Weights of a small GPT-style language model, trained from scratch on English Wikipedia.
Size: 8 layers, MLP 2304 SwiGLU.
Training: a variant of Adam for these matrices, 846M tokens.
MLP neurons of a small language model. Each row is named by its layer, matrix (gate and up: input weights) and neuron, and shows model dimensions 240-367. Each number is 500 + 40 x the weight over its row's rms, rounded and kept within 0 to 999. Numbers have three digits each. A neuron's up and down rows have the sign that makes its largest values positive.
A block is one neuron, or neurons of one layer that tend to fire together. Before each block is what it responds to, as a language model described it from the Wikipedia text at the highest values.

Description: Pipe or semicolon separators between cells of Wikipedia tables and stat lists, usually right after a number or dash, e.g. "1–2 |", "7;".
L4.gate1038:498540469471485544517424460549410493538462480518477542474439459538470506505483496521606546503528534506491393507506477475486569548481508493500509479468458541553502484462475472528471545468505573497552430462489567483483405550490531553437494433487436482490505473506471503484486560435549512525486472450474540468501500515515488553555462519489467507487579479532503466563514453432482473485474
L4.up1038:602523546508630482472476526517488473472473491500542506487496469498504464526526533578513425552493485440539496503504452480532431446475476530510491546513497522490391479517479471453483514462439564456571519489561539514466552526534596542524447442514544426436431520586534509459455486484460524493424422523457506542416498471520488499475509482466468514517497574556533499499541484428439476469460

Description: The first digit of a year, or the space before it, right after a month or day, e.g. September 11, 2015, May 2007, in 2018.
L3.gate292:496518409519456485469481528457518492503482454523575507536539539516502494527521470473544531498514498446533479412438497445439510477474488511513464558496472558514513430444502472476513480516494465507522491529522486430526509505449516466541516463457445566531458501580467459526547485435560572573473492445572518450420511516409511440579521505553497473492488483497444441514471506540448433461569
L3.up292:506548519473534522515497486484470523516474511536473464517506543537508522476523448438475519512492458506487526443597488478516511531549560552485537512490468446536501570474483433456522498463516495455463522564459506470582540577488482437467466521464514469466459473515585533536557533509499519526565494528535496540469510494559454511490489425444541410507462534467480451458497450495463531471441
L3.gate321:479574554569436494602464489434483440581408519468478459571531499557483473549514497583466505496514567500502511501480497491512528512524425545421538487523514434523527518444479533480463528507493481473395535534514542482512520496478513434489496481469497549553543493540482519557456534457605459485527473557526491533475486458510513562519511500545550461487526515554475458505574546523433522484504
L3.up321:508518520461489534497499503428479527527507458517444511502519460455509459469442467538471491475473537566510460460513413535443461538470475559471442487582521474539505502451496414497509498451468394444510544518482509589466469555487513489469423550496562504544532529545453533544550608473485484478458547480515435480491551478482469596495547449518456391528504487475515475485523467474494577586518
L3.gate373:511521527507473564482460443500520575552540462476462518546555442522517476501471554580522486482484560524480559450438564497490512431541507521444503457517494486511490485441414572460439515474461526484436509429513434498562523556490475425435513554463459561526504482499427466615515560466520495580492535483506528465518500454493454488480538461499513463550480507480549412384516511473532588532426
L3.up373:497430513402476512482493502495473440461482532496515506582433520490507573462499518475512537546567497501577565456552478554440494563527501509434389529570524498540501484466532465483514495598487491481459498453532523524512507510527535552500519549540532500519558462443491524520492530570505467487507457591433511500528468468487539465456526447447593501477465449521555512527543522535527531506489
L3.gate382:509599481481478457510408436498472483511521439521496469498531542526503480506522583483613477499565485594492451433514488491500551521508492535457549499509503532463502448437512464499522496527490542479446471524501478481489489502543520454493540554491448495558497519453453481478421534473560546513484525539500543498468483466481482456514489489550476485499551576545353449519528459519481480529427
L3.up382:426509474434565467510516453501572478486499444468461469508510501474467511487480554483481518545463467500482494520474517522441510554560482468532479526514521566589518468490543453445480495441537504490523466504515534407430459506470457547459464618470451479506512541480496466525516476499521589537490524579483488502502475562439459492546498480519437464480484551537490517431421457510554480448566
L3.gate614:453533572524430505477475501427555460475514485449460509485512541566497540511538504476559515518546431520585544517484521511452527528516478463438503492546547463574466557486494497484452447473440512549461467500539589429482453500513485483500524580511581515517452475481487540568487498502526463449536513555546415482539527413358410550490568477509516565554557558538539521442466469547514538533467
L3.up614:490558512470476487535554512440478562560437532494537480546548592465536476505468463487468486553472520477499460424456505530520448529492483479497492476550486548565488472495559479456528466536518384477551479521528504594525500492520457463475492478562534550513473489442421448466533467452459479546496470516510456515505483507545466493568492481582535509533477482519524490531481528446498500450449
L3.gate704:539512440415485526503483441519501483499500462486516517481534472518476433550445511479516466566475478491488518526508454547510528551531434500542550585472507489580492477488466438574482415461517493418515517516491439415521556496553516493524488510481458516490481472499507501507465465495518518481479544451414467514492460445518469469568495426442499520413559503540431519521490539472505525530473
L3.up704:497499488539478495464495492549504506549549540448453483464505512504484501504488567555456515533549554551487464481531551504529514477523514528457521460484450476528513467486579496431512531513442511521427492497498494472454480514477506485510437558399530498518496602464496543527540487443566483514507440541482462498473570487529501517484451441482524466491513415455566512478537519464461449619458
L3.gate780:523534516440552573585538461474494477522487513450520592503506453562574497450509560527543492535519486526563503501463515460480575544492493516449550484490454480485469468547464562500429561477591536463525508542536565444521540489518542519490481491523493461478494507405514489515556481485471534519517532478528443442514483528449463458494526492525552508449516439526507487444559466586515521417474
L3.up780:482469549582427520496480458546456450535549519536520544444539473411519421557582520529553526497470534589460477505506554548450431526491525583467501459409447443561469473456451471487540466478492511619475511481488544524506487488450476450441483551505478548515528460461455549445468461466591494484489471500497484520492495511554530562489488458498509481495530567483463513473497490488486530548492
L3.gate785:564562482469520487471529443486428500538501513495495437511473526541524572534496578527513553474515583510542371485503551470465560491515453506468517559478493492555530556516512499449574542540483478478515570436509546498508468534582524532511474486532512537480537487517456474502484465497520497535456485460512516499516420498501553520514470491499547453492521508416546426524551509479486469469475
L3.up785:538513526523579448474514479457492520532514556525536528471479459489486532473496539434491503488513490520560492445568515526500518424563504488469480486526493517502491541521447494469503502544520467510470548537518504550421459527515522524498500530509475449507548492444402506481558528458489511470530497509585446530416467564485489493386599481455515580444588456473474507439526523495498506440545
L3.gate896:531526496518518510496496528525511500528520485583575519487528478533490530552465550523508518529479603514510471437512491474556455448488510434488548511511489508540489435553468488495539566480492537542410544468514466471541495533425557456488490466461541434435469538513395562539537514430556464553541455472511478482471481430468469563520562398483495532537536530457472472404545502492529465496428
L3.up896:523492500487385515518453504492435514430474483417461583518474493505526452538563504635406494498509501526516515490499495559533532451548510532501523481488463507493493437502525456529532463537427480545494480575477525427481466469564533574496522500475462502478414515493480544484489507488543465540506450485522475525537473500519490519493554530463572503482537552538546520514589494494494447477504
L3.gate990:485485584559574513482446503473604456519475469561519483559479514541492473539496465450408573520521442477500487487479585453535544513466494428482553474475567501475483485526504521542512466486489519519441510517518498447536528445503603436518547485521553454465544413526481494495461493503561525573492445553462426524564456455464582548499485448477521614527504452492385433499513575528493476462481
L3.up990:476434467507463548471497473490480488496561502543531517544421445494473501508519490533512524501472434547486550460539536483447551459520491501462585475537512510579495563541528559482470480478447536490558460522504558506473474532497483567549455480514510509494530501553534501550381436509459591534500446533544476447510524520549491560563566524540505486492510457467498542463495468496541492504457
L3.gate1077:530524535462487502547530479472487520530432479454529426519545517569600521453441497458449503580492484524479514542489588487540574446521526491471470546490515486542497555485519574546457543494491491521512516457503493450504468532516541480442513561465492481537573441497493478575410549445527538572595518541480434515480436515485505476580551467508528563483445483559426506482470553549513516482510
L3.up1077:538525547489456477546446483456483592474503482449494480534509486515520490425500614474460491481486479452454512421466533542500573422567461516450509468484508543518465529483472528565437554510526501474588507491554454483484462521489472459474522531431441432496536483536466502514515543509495439492536531467489450470509555485504506420532450523545557502511554503491414481532536434497497589403539
L3.gate1128:473486556455516518475436428476497471488493488492512510524457482492579521546499479512477506432567462519547564506469496502395421459399549551455496501538483540513485527422439492456486495539534515435448440442531434507483511484482513521487494544496466542475529526549528479562479504439552471475492529564471504455575501411484497539508599445465472460575561517531445502473523527446470520508499
L3.up1128:508547517410454444494526586507463461570516485446492456525520524507490401441550491480478514546488453568542494423500455564551487487557418545511497506518530428495541487517487518531461544508445559514537542505525469491489469519543508432428478502449487456541496497444471490571507529464495525547542454542545550499480496487392438481598431467513569538529443556517469539518503409572524599484523
L3.gate1195:407585504501488560523559558480534501559455472531466544571517438475588485561543554522491499540492493524462553446566496532461514542490540482457501511416467490526500493568426546458413465482464455485515468556553492477480503468454508537472533569427543538476538517515449458560472516473446526498543494487544533519495542475463483506555519495493488505503519511541429484520425451502508514546513
L3.up1195:509518508488604461484545509483482549518461540497511452502463590509504417526454489512482474525586519450410532483566531511514450499485497529514569498473548462478479445520509487544545507501440477524485582520519519511487513508476429562572480458532529437499520380501436525512515485523540543494515479550409541515535567469493455508457449546481568522498523478559573469551515493564533516499514
L3.gate1237:525557496420521491587426526475463495465468468510515506532512468583509526536520473468509503540541447525498514449471558529522508486491458446482482491550527500525504459477507432490502480463524485550427501523522542488498539571502506468549490543444570606548481543485468516576521551488557525494575500482483495556485536497467421520524563392509484471517543478557429493525480499523490503577508
L3.up1237:493552502501533470588433506479462545565473514503459526533533459541477497527516473498453529520520489493519495522454491495444455520558448483522481533589453470577539542500537417507526501476497423525496504464510484508479449525526484489494453513545470540497446549469510536508471509482494522524533484535533578530456494527520466496529494480538512471449538537495496576507563448515488553512516
L3.gate1455:557540511539523518483389535507471508511542441512482565502488564454522481519566497459564551485552483521469549443505477530544504470489455478505522454492533468460474519502472450483482530435538503492500513558491507454514473561461505476555557521449540474509500488523396509525448501562532573471529500546508488462515389494428467503457474430511469517532520497518474445457539510569503531496503
L3.up1455:535519486437442542506566476450463484492566495506540477443523474581527534442506614540471425557525533532531513490498484463464602470453573479538514546494463472584515579490479507531515482460515489536533429449470464431538474465448548529435527462428462509459545502521463496520435516518465537531553580529548500489520503539448407486451558549482525414462531511475527450522479553454426548518461
L3.gate1988:446514500542524461557473421434494526546512510493512511435492463565524497503562540530478511510543485512460510455470494457445476502484474533478514442506512499484505450398515520566492503497462521521470438419524381525516540505489514575593542473490485511520493427538496428539453514377572404523491436483525461489601474515468501485472494482411473496449510425549419464482448542518469491538519
L3.up1988:513501508460477520483485519443455473439504477566494499487471483513527494501497462446459470490492449498523572493437543588527505521515494521480481508475514539559514505535488498401484500517515524506472570445507462484463475449536474449539419542472482445491511531507526458474499486466472542487535483564497597542541441494515533497571556447520563566500570524512556563502559525491629474510521

Description: Digits, pipes and spaces inside sports statistics tables and league standings, e.g. Dundee | 4 | 3 | 1 | 9, plus semicolon lists; weaker on mid-word pieces.
L3.gate287:475482491470533441500442463535507528520498481478495535561483512489466489482489400486511490459506471416462516484461479514522551462525458535528512516533492509530475493470488507474469530552525479497497514453550580486464528498458521553436446535493467483524523423541506459464563475494483529425465520494614554512519510497521524519554525505503512479434556453558461503424420540481511464463442
L3.up287:547447501516454502524460505477622504493545520458585492459526477464492503477492447483355416462464497484509488479484487484541481472429540477559542489510465494506521424490569496476520509521443458522523534444507565514500467457513505448548542433473459509479492520458537471448517589503488476464482533484448491512426491573536461523469450543504445488467528483471502489509476503478516511539532
L3.gate478:425501443413451557523475474518531531480410476560485488556456540443577502563486476512440567456529500556502449413508550453527473480445487503560506539483532468525494515457446427515494474496512483473452474539494518520480489551513494533546468595504508483556542551604479453500439553513601430467513458460512522515519415531572523514546508554460501497497463542498473562461442467458519443461504
L3.up478:497518476474445487505517520512476510505516513462541538485505512485489507502468426564514478499467482526521553458533541560464482519464430472570515430472462435534515489560541499506543523488427527511469461480525532478485461490488509412555454518495503456465526557535520494527463545513475448505556525593453554539426517557600534507505542444547526574544460608563450468509448518550473466571438
L3.gate501:576489539481513514502361400503480444404539423513486453509499564539563546574512465499546540440548499515497438520473532513478571468448490607504497543511519504510465522491520465510546543432550397454506497510483467479507546588575509512475504499454560551516579493519523463460457448567579488480396458514520432517525438476450464547508533547480485414448518447492491525472494570523508491388533
L3.up501:508485482513506471476470539491523539621452540521513427499505504467456471505468498560456579538486589561516517508543449473440490501455470578559561509444444418428430500547474534508504522473491507468449469524498523558537530469519478450560547535496512534411611476504500481524472501462511543427607571448518562500416533484502522469513479493475495462422507511557480535506496508454524495594560
L3.gate571:501510528438490447495500472512490493495519554569610620505494476454550474536454503542548480493459462544532543469513585457528537465459481529518535496498552584585453575545530449490543430531554517480488585489537510517511585469482469480445513488500473486493484417423510538497529499536512525563533499463527508522547510517465553478453487564490471459496550458498474524491512503477476431482542
L3.up571:422512485512512564496575418511409440489500535475509487493436492469464477586451545561483533526498521481578487537509489495481572448495440557509509484461494479458486514475533494534420559531458470506576522513485475442500494448551473484473480508510556458455465442525577524525511527432456493431495539479487521490477499486585523469497435429494539527527507505516510531448518513478504483539491
L3.gate622:489446554481477501511510476476558370477466492539508520521517483551549572505509474481515518560549479512529494447497541527512548420574493540521406577482539467520516517462491461507517514506451523506484504557514562485508515579493436486453515511418565441486502503519508520502561538502452522489560470531579538484483464448524514497531564508450470472549516515461487544471474530503528503462505
L3.up622:451477505515515587528525551534488544565498469461509503529486525489543477514426444574466530510462530491425467540478423512408450519529507466580460474457472487417522558522523546509492543460462480574495489532559565556552467458508531513552462490445484522483546500570488547536455489539485472516486513503553435499571442507494495490491497533511485481446493506510532484543490501497485504526486
L3.gate904:477511441541503568560545476556462480469564549479545544538548457466448569569511492503476479461541520452514472473522502440510564510459479498557491388454521449471485510486429525494433518556567486490478522580470496509534515525533507536467561485511523501462579466480492556591496516543519483456582561432493480504531451530594515443540562477415545510540454415441532461498536519548550500509505
L3.up904:477443519551542472482473555496451413459469490553442447499458544477523519508457524578521537520571565554438432472500614437493479437482512509552498533413504448456496518500591501516511563546454532561436556489542587470505500442494539447516482501521501449495560444502453511534536532507524486481498430465454463519409469491512565513480459460509533539504468565518511574517539469512497556494485
L3.gate1210:521511528485473451547471503529510500474520433519561560450453478387550446506547570500573505420516483526540498469486447509525524462493456497551554510498499460557506457528531443488516512441504420470518470545509575491416481470572509464565507509505457499548462535456543506478477504483478560478479418500480499541389485502482515474515581495491537403508538481525487592513468504542551510518572
L3.up1210:487411407491485518472505517419502495515510553500510502529540506517492527551552485536532486544515542478424486495459467510524437525509450554528546476482455536520481476499512496540568602480501501460488545558553446465526506458470470539527453459422464464525598525507561440422459488516507500484484541493528548446590513579486475528517502480458472517462450450469461516477439566465396466537537
L3.gate1576:523548420464495490577531435500531519488490516505528528445472482537473574570496512523538422550450517435466496523499540488521561437563469560595576533506464508530504536544455411462549525596471450472538486553488470393469570550571437494505500463487493520511505547475592501464497448504515532532484549465446570476461506480528555557491545536464515490531543467580546500500504530492444475502550
L3.up1576:541446470529515548476474506454568446475573479461451499450510477569439494482414469493433502492523510469469484482489496460547504499478411518537465478469541519547490491470514574528529527451509460454554486515526585547478496534475538451542471551468512468457506463542489477524435485478445516505506472408501497542503508479420508490528437513502515454503587512470466483472499482459489508498561
L3.gate1637:520445550482486612500532519526556453479547557564498477528484499538510462498531475531410486526474548523523479585479454438495504493418546533483516475487534509538469528454493437473477547573528499542498494536523476517524478541491478559505487505439493482538468448550523464502530464484489502473521504455558490549485454462497561478457476575467537481517519445444451549463472483504520554478471
L3.up1637:514490459452559410480540518525434474533497455519531550532517469603500535494565566537517467453449473477586500467527508508523572412482530526506470506449543541526523502497483580551410487482499505488484510500510455512463521541468494480456501479472544478602513520503474536514491531548505482461531440482493501493496456539470562461459594439450519507487448455464476532479479451471487500492522
L3.gate1776:599512507473477597515497452535537507485519449465499484494435442561546537483552439600514458546473492471560467563467517428491543530463499530522546526474454482510533480496572508447515500477551480495553416530517584499457500521494525517487479507503484390525473471523484519499465557487555495508494503449541504476537481492431515506459452532569510500462542480573487567511490499532464472468518
L3.up1776:513516499532551432485497476472538428547572490482502545536487562492475510482494497479469459464526514490376464489555480442482497544537465494476489468417467503543510516541487498575532509503439518511512505440531638549476567443521526504495607514530434515503456542465572512478511474497470498465476472520467485491472462478451503463484527536435512510472547523515471487579519487438467541497541
L3.gate1834:530543521501516582537572431507480533489452429528503513504449499468512586553494515516514513518465550563496515493500439483502432534498499469472539502429494502515470474455480443435513534474521456481500519546512477454508540510554508537554468483501514567472436492499584486521471545470546534513466455477564523482491517475464581578496469519507510509500498493527432481450536522505487531516474
L3.up1834:466462471479450489486505457551470551456489491525553458483493530544509542519495534556480470482514446498532438532511486497435561563419452516508441546471487478438508564526503531449569453541440423537537449451465540472536525458519507564526462499496484452453506433529507500504566472567490518539492499490531490490572534462483499546495491516457467427487552491532518510442488498569483522468505
L3.gate1860:538403464531488490425481505600457449486495526464468488512467521537558479584508477487475532457479474468513483508485511446513558470426490504515445510519512526432477415481474478520568525523467477517505466507505582450562474496537617545565481510521520553577555444556510550465439457479480504500501457466460451519467526459455496490447469515404549551472511430461446485439494531478516492485561
L3.up1860:502490516474485519550521459571532506461505493566484511494522534485541601502576479503470454505519481541498571521473515487553508484474549516544495456512480405516506525522503569493501459459511566498413455532481511531439490558485524557471458516480538521488504500532509502501564469510521507443478526504514498539519496498532496493515576524481438533446548462474443514496453455513492490456546
L3.gate1957:540453473533548607519475458550509477501484479487459498517552433396561483433477476556519496528480494468518518549513484469543452528509421530536554531470541498492478446502529520532543497454531399481519570458494439448493461426504574456566447463547555485447529560570566490563449545516550432550521456506508516516478475533495526562543539519501498532436463549481476542505483518501462450543528
L3.up1957:580467476496510542530436478505562518458509554549452588483480523430501435464538469502552497510506479455533521532542472513517450513546520474500537401358472498528531442549528587532545439519520495550541507512511488511523485481551420451497485459538455488420478561562494553514530537523528475496483554519576502461480505572449454529501471494573482465501433526506452484528547460478518508491511
L3.gate1999:420495506500505522491555522528520476482472492525516465500460508508526505597503474487503488539569487444461515510457463490526486505508483552507533463503515503511567511553546559510415556487516549462557566450455483471521533517555518444553524453642430407503550410523477563545486480528532526478509508454471493466551579541515516516547495537495546534493500468469475526508480476528479500501548
L3.up1999:463481475546477531479458512520456483453516441478593499540479494510451537540487573465484515556468551449459443544519553478540551545597496501558442536454542556507497501448503482535484535508428503470517523491497494529551542489504474434515490482512468507504506424552504512565554543500489553513523433419527585458464521483449496472502531443448527488552464515549464527481481507514469447512548
L3.gate2180:524537455493558442471459514489479488531488479457486505490439473519496486565518440424523517468497494478480522535519479490469491499569513485478518602561452482518503538431451534532484496473445527498509532556422474494528462523520483558504508487430501549485516499492531519495421476504520521471469531501472476466480491441430429569502496402498465530555477533475488404485537457559397469544487
L3.up2180:479533525518549501536527469551522518455508493446481519548496470512457447560530440512569499525443505460500495485502511491525483463520419576451553505474455500399518551586481470512474480532518508537474424551468546496506398532509497427491555592438492470500509526511553543482473425542542521467490539490486477421470546518536516565522473405447514503478469500526450494512485416576456433497518
L3.gate2183:549461474512454537455507495497460547521520416509487488512462521498510489538484534501479562536473498470535474506517478476548450509528501498551532549417506519517479581517477470546474550532444579480475480479531442509532511496513550512485510455524519484414590465535518522568551540540617498531517460500522493426474511544556526535484519497443556491480466392518464575488499405494520532487607
L3.up2183:421539445463382479479548490493473465393508534507508488503551553577493522542463470541524487495442593435467389535478495435489548496508469481540460441481502475490523466460556550510459528521536486460454499493517585451552550525513509496549541477481477433493532500567503511554438520492519526491509526412458493490416568496502495461555583513508521489505499523479522443529471512484523494520468

Description: Digits after the dash in match scores (1-3, 0 - 0), pipe separators after numbers in sports stats tables, and sometimes ordinal "second".
L2.gate254:543519562450546458508545481476414513502549493483531556544580468567549500588497444445533531435513495555538466404517504516502496458478477439461526468544516406457487513471453533472517584562493517506475516497525537463569511491578552457547542513476490479543485462496531538541529481459538483551559516552480527503574516455475533542521589501488511474570500458516470498486495497532482482504492
L2.up254:547485553416507505490471464522484491498542520468457467498490518500489479556523373445526459379464517471508476468465508518520434470512506469542427426540505469478507455480554481473438515553536513445504509486533481443430566453553501486429518465548488459495477430530501470502500538497546448522516497525508524532538482503521556522465543508456461477471511509522489465442490488441522559476538
L2.gate932:496562488528503531506447427486441479526462479488490457478506507522513586540490490520479466466570533578437533469476528508488429451413469482587404497488560512441428469515452523499502488471454476536444452489516448469592509486593502510473519544529455560487459466511503567509505576533565502453451514538524477455568481453451484496526518529512474436486565472533450499546510525456442505544508
L2.up932:565435494465455447384528463499479514432521522521472458505512422516466480425479401461517516512473504503505510465528522507521582427530463436485547460507438494566452551562461533496527497461485498481543497477508572532524572492612494476462551448517476457555533442525517512489517475502467592469538578436527536548443537520525532456432598489478562545481547543448565555528450555520560493476462
L2.gate1152:509534522431500505443408468483485526471528464453457464459533509437493488537454490501460504517469509535424498512516480539496530460506468470520512452501563533470477530482491469486500516495473499518461456432581462411444594505515553488468569525455430499490466559574592528532499482497417536500472529558465523476517493504494495499562481518500492468488556494477466477518462561531525538523491
L2.up1152:548452533469444520450529496459531491505537516533423509510495538525491563548467443521448494456444472499465521565484493451556446467528512529479483488518527522410512448530556534460502546452516552477466507525517511488511493511500502464509483485534415471507544439544578450565465516447497523522486458534506571422575415560522384479515485550433526526491489554497448493519510463442484486537493
L2.gate2001:516489530495449501500538537437511434462493552496475474480506557533578504536508488490513483442504520437560451444566483464501578506550423492500465485468511514531486413506499554536512507490514475458403453464482519502524462452543521511526476558468515474521573499485407517466549491519528452542509481518464516473501490498488496580528496511538521544523502490487481411473482553488445536504489
L2.up2001:506508486469435494472499483455496502477506489559521450579520495523536461583517500448439528531545515520500489516557479455495506517483554545510548486525437469529467461463476522554481569437500452576539508515475518443537468505572495532538521510443511516504543547512572554465478497440530524523496520497533489433557428472528512491452522430515505532533452473572492534522534398537468498481430

Description: The first digit of a four-digit year, usually the 2 of 20xx, especially after a dash or space in date ranges (2009–2012, since 2018, mid-1977).
L2.gate1480:424561471504456422516500455512497495495530500451537508515464492483532541512476514478543501456607512575444535544475516494521560457534512546466504488521544522536476444472475474473509545510471496412426508493518492462505572572545516575568503446503519541531457522557472502595554519437536455551511494566565436474485441521446442503468523559584468464468522451458441514467498474541465448469499
L2.up1480:431519455502520526513479491569545491459439435500522483460417421509522516458441533530454501516513531554491545575503481467460516472515545505476548539591390543452474561497496527448448463500438469514470522516535487485501429460460492469506501409558547556533525490524457508471527442485436489516450445480552510489516464487496503444489472409492509452489526421521491489492449530452430491478499
L2.gate1532:459522520487508514534504467484495528425475409556573457511546511526560498505511508553495528530536540586482498584476484445508546519474525440498517507443501521597445471466505519480552464521461468490519477546487556429499510426502515518568454493408506555534466541544528479499448563493515510498473456520530473447471448522506518557490530541467464506531509484485452595509559511511445449487458
L2.up1532:470543453458451454485504529497474458486517481550542492529554458512500495521504433459529567514549501552524476520523627500493545490452535499458459485532513491493502423513513542414460506547470488516462445490514501513499487452433506543530396497505516563550561513524510537569453491487495545532474530474499500389477518563450546430552533508483461492480554476502479504515499423477505464450558
L2.gate1645:516493438478488510517573516467449418517529522527535521548559525497506537461445459532572488505501542516562414555460562469505563512606478475506479436519524555456517514473499460475520538576535492523533425530510487493500468461459537510481553577511567472510555582491527421477485488496500531604535486491477477545477459462495516503541428467559525587478508486437469439503467490548485475432489
L2.up1645:501455490536512479501536481466564466499511571556563549510533515515497549457539543439459428490598465554495438450428472452553452431475555443482565466582447526512494391507401465483562472524561387507513548574542501500483502545446493530503497483453477448481530485404487526588449506470531569554501520541486449592478473489542489448504526515558560446517577468529466411524507548479523522498517
L2.gate2239:511561434458551456494459492451527527479536557514549652419493589538551539508470450538447509555473546548499469493456521464453467539418526549507485507483543491460468505468470439400474494507553448421533496438521476409546534530457514479544466525454499501472525486549517528509493472461532527480513434511456547491497492507438462498548527491502522405497475502500502527528612569526494524544498
L2.up2239:463499515459499464510486507492491477488483511457494473484438489540471507500520496449507444614573562530484523507418441506527532553587511535487479466510501528563464541511480522515498485450514552574561405494539496532428511551440514439593496506447441482535492491486477527545464431447475571464517490516592510430475496492482501478486551436528517467457576497503483519531528497536534474508498

Description: The first digit of a four-digit year after a date or "in", as in 27 July 2026, in 2007, 1991, plus "United" in "United States".
L4.gate2120:457566533495481560549422497478492401559487565552560491475440497523472473544520447481508518501486517535506455499476535449486478467527475433514494472545494529517464439459454492425456544505554588424458500521542519450532452479456512557471477492496495548514519513526502496594548500492522515514545475524506410432460492502482489490522489403524582584546466504544497552552546493495538553463486
L4.up2120:569546525593483503419531485495487499520544485510534525529500444481452544474529476441438450504464512451504533474532529494515453515486529476513553511451491441558483451448534464519516536511475455550506434504528455511535518481563523487468562505442456513423557491504502497439520541496507492475480492516524455394532481466447457523462548529593561516496497572539512484541479527488448514453483